python train.py --n_layer=8 --n_kv_head=3 --positions="rope" --tie_embeddings=false --parallel_block=false --optimizer="muon_variant" --lr=0.00865 --beta1=0.93 --schedule="wsd" --batch_tokens=[131072, 262144, 393216] --train_tokens=1155000000 --steps=4877
MLP neurons of a small language model. Each row is named by its layer, matrix (gate and up: input weights; down: output weights) and neuron, and shows model dimensions 357-452. Each number is 128 + 24 x the weight over its row's rms, rounded and kept within 0 to 255. Numbers have three digits each. A neuron's up and down rows have the sign that makes its largest values positive.
After each neuron's rows is what it responds to, as a language model described it from the Wikipedia text at the highest values.

L4.gate704:101132125157141084146129071158166124142104122112118129131124150109138136175182156102137117135137165157108141102112151101126102160148111181080122142122138143150144107141140166146128163099173112110105147154120181137130150138140104148101141181155148142152089197100151101079116135140146143121
L4.up704:142106148143149139130118118141147118134109151113104157176101114131148165127151134115169131103066121179149120106102098124125096142128122118139125158101111141133122097139144147151110112137136144096112107142100168104119184111113133114113098108112106153092114151159165119126144135144166096119
L4.down704:113155127108122110124113128122116120160119129137083144194122142098131138153140147116145127171120140146156117151150120110146113162147137139090141147147115153131112116149137157160040133109128116113129161142151143144121158104140138133132104136108122149141103122078138104139155147111165148110
Responds to: Sports career statistics

L5.gate804:129110142084119156123139121150153108114145130149106157153151158114074120139106149123152123087140106116139172095113143124119126116155093143159119079115132127150095124143084130149134165152085152154088123146124116141121101105134129156110140132164077131112144115146142174169149104128133125100
L5.up804:120129146086097164153113150127132122148123162140108124112145109137118132131137101130142127107168108103139138130159123081112153133108112124144133126112169081156121165133148143096145137129083139140102140099126134161114107152157118165118126162155136118099146133109148146115128132137151164132
L5.down804:125141145116124124158134110110107141099096105123164132116056148133129133107148134128145076116100094079090142128163112098099151112158183117140131111101132088190133138084118129134161137148132144100148159148148097127133103131127108134141137129138131164156104120115153194140163080179101103122
Responds to: Romance-language name pieces

L2.gate853:125124112123101139158115126127139115112178079102133090129167104125112159104141113108107136113130120116117117121133095133141073168169175196130120105124115125097153140124135118155108129170137126137138131158146150138146104145120167139143096144073109125137132143109132109101130117142117157135
L2.up853:091083142130112111087159135141128152116136085092119108149107133125095158133147129154133122100140090100131118108121129136107123173109088103079145075122101099100087156122121103105166117148157142147124142113122158123111121161163156108165124160107108086131055156140172098135162129123112139126
L2.down853:105118170114081104134125094127095091128177132086103066144128102146131131136163124106093126165135154105127083148182099120141089170131109192138127112148101112123140084147112075137107125161143118147129120164108133118119136117137148166130131158094145125086129115130151130064123168120120136123
Responds to: List-item line ends

L2.gate168:154115154127176099139101140140121106161115101128120103142142130154122113138113143147168091118113094154126092124176130100154130101141159122106093106152157127159107118132126143139140137144162101127157130089123118126121124154143096133130132149131085129093134121147150102143140093139104158088
L2.up168:132100100163118139118087122124167104155135129136096105139146101136156138148129106105145098113174131115162138145102145142145147126108108120124118145171147141163121120134143165160141157122161155144128158117146110095151124149122128127153121149142098106127124109166154135103125114172099117109
L2.down168:132137170104105168118101100121124158152122153137132150117105079138127106114106145089126141151141129130157159125146145108143117134139113133110155112087120134143114209080146107122122116168128135134169175145108111075121149120101153100110102130116116141147124119104151173138125176145158120135
Responds to: Proper-name final pieces

L2.gate601:145162147093129150134141128140077119086123121112107129170141093159133141122113130124154108154133094152130155106110155204159126158094138110105081119113130162119171110101104114120173153128118095109100108128121157146103121121130101160122108131145124126139076097132120093115077151104165173141
L2.up601:129160095110136130188082143154155152083116143153127134136150151119109142171130105105110175170142108122139101079092146138146111103106093129130098116103140131102107091095071128127162125093141113126098178147120084158145127137142113147112106136126152111129141061139120113120143104145106131154
L2.down601:111120144121144142189172119122130134099165138108149139167115119128151119155131157112134135133087125136134150125121132175105181125118155147151152155105135132149091085115117167092086118129137082142144175170115138116143126146120108116139119110116127135079093145134083124091159129086127163125
Responds to: Month names in dates

L5.gate935:105151094157147129140112115114125113127142083118117153149158114130135131151120092113112102105151163129153114166078118113144139070110148118100102119114141111174111091156124144084119175120129061153135094151138127124148094140097127126145148140131094128097123112157176142161146123137122135129
L5.up935:113165132079123128147145188157112153117135099157148126154118093134072146120088099095125112141145126149131119115153147138148087120077155123096178146136172101080136074100142130110158162145114097139111122167138148144124124159111178153154127094201101135124157110141127144124106104074113126118
L5.down935:158131133118104129085111166106138109082125154112129118168096129107145094140096118127108123089141123120127129071133114130122104147125107159121107180110160142123130160101129121143153104151122114140127121117127069090134116140109126110123156082113156119176130145135081109126132113155136110089
Responds to: Block-opening boundary tokens

L5.gate864:110108141113105138173151121132140114130101132116082104115120171118132142104101130133118128194155134144133094101102107148120146114118110064126112137093136115128163102098142125092114113169095090133118117101130139118137135135123144123155111112134100134155110126096144141122147146106120148108
L5.up864:126170133132134117104116161122174103127128145092114132135149131140123146121114181094091156166131153131135126126129104151147143092077125134106099154088105140116097146111133143128105119133110127114128141171155152114133125118110175107146145123143159106122119144099139099147160119118119103095
L5.down864:155089131126188127101111134114105084153159114148163154123132134113122157101106150194145102166148129159136114145133151113156101115121140130131124108102110151158126109126135136080107092116203130178170179184142107126115158091105127094126131196137121142123141124162122170130124142120145131108
Responds to: Token before a number

L4.gate562:082141121144125110090122120118131104123145138095184162114138139144144102171142093170127103088134116093126139156114155160125151071143100138139105152087126166146129105170139134135117162125106092136140107125114113115105117115131166152160139102131130089146126170120166118136155072108146097106
L4.up562:114191139130139085160129160149126110155145121087113138112107111146094105136148159128115144137171166100140132134152116133135163127121091105120096113107133159073160098115108154141127188159103118096139119175157131125126100140109140128144116108164143128125152127128144111129100107106137161115
L4.down562:104142139105113104136149134179129115098143109106135142099117119127133147170094113133128120121184143143119134112159128108118194093113181123105092143099130146139090117130170119140110126184116090150119135141133125152131135138060121142115122165141123133105107145142142082102104150147124162094
Responds to: List or detail openers

L4.gate1097:109128108158099096111178112148124159111110136179115140114151126094137106128115119163119123061109114111136127100129122092137150150066146088149153152122158136127146064128123175142158103109129133158107144102107106114114102099127119100149131117108094140127139069129142148180161101137108133121
L4.up1097:143109117134117159083164125125132119105125132151136168117109147095113118118107152132135127109122157159128108134116126109133091117111142083131094125119178144091121102115119121100130128172117106100096136145157129171124098133113150164129086110117124145163094133127103108193114178120100160159
L4.down1097:125161179136142116127124114138119119134109096185150111122074186157128147123177121111122097152174140108111125138149096093147103126117148132130110116141122134131135137110151131140150111127139168152134094136137103084147107156100087114138128119104136087163141093129153177152160153200172131142
Responds to: Romance-language proper name pieces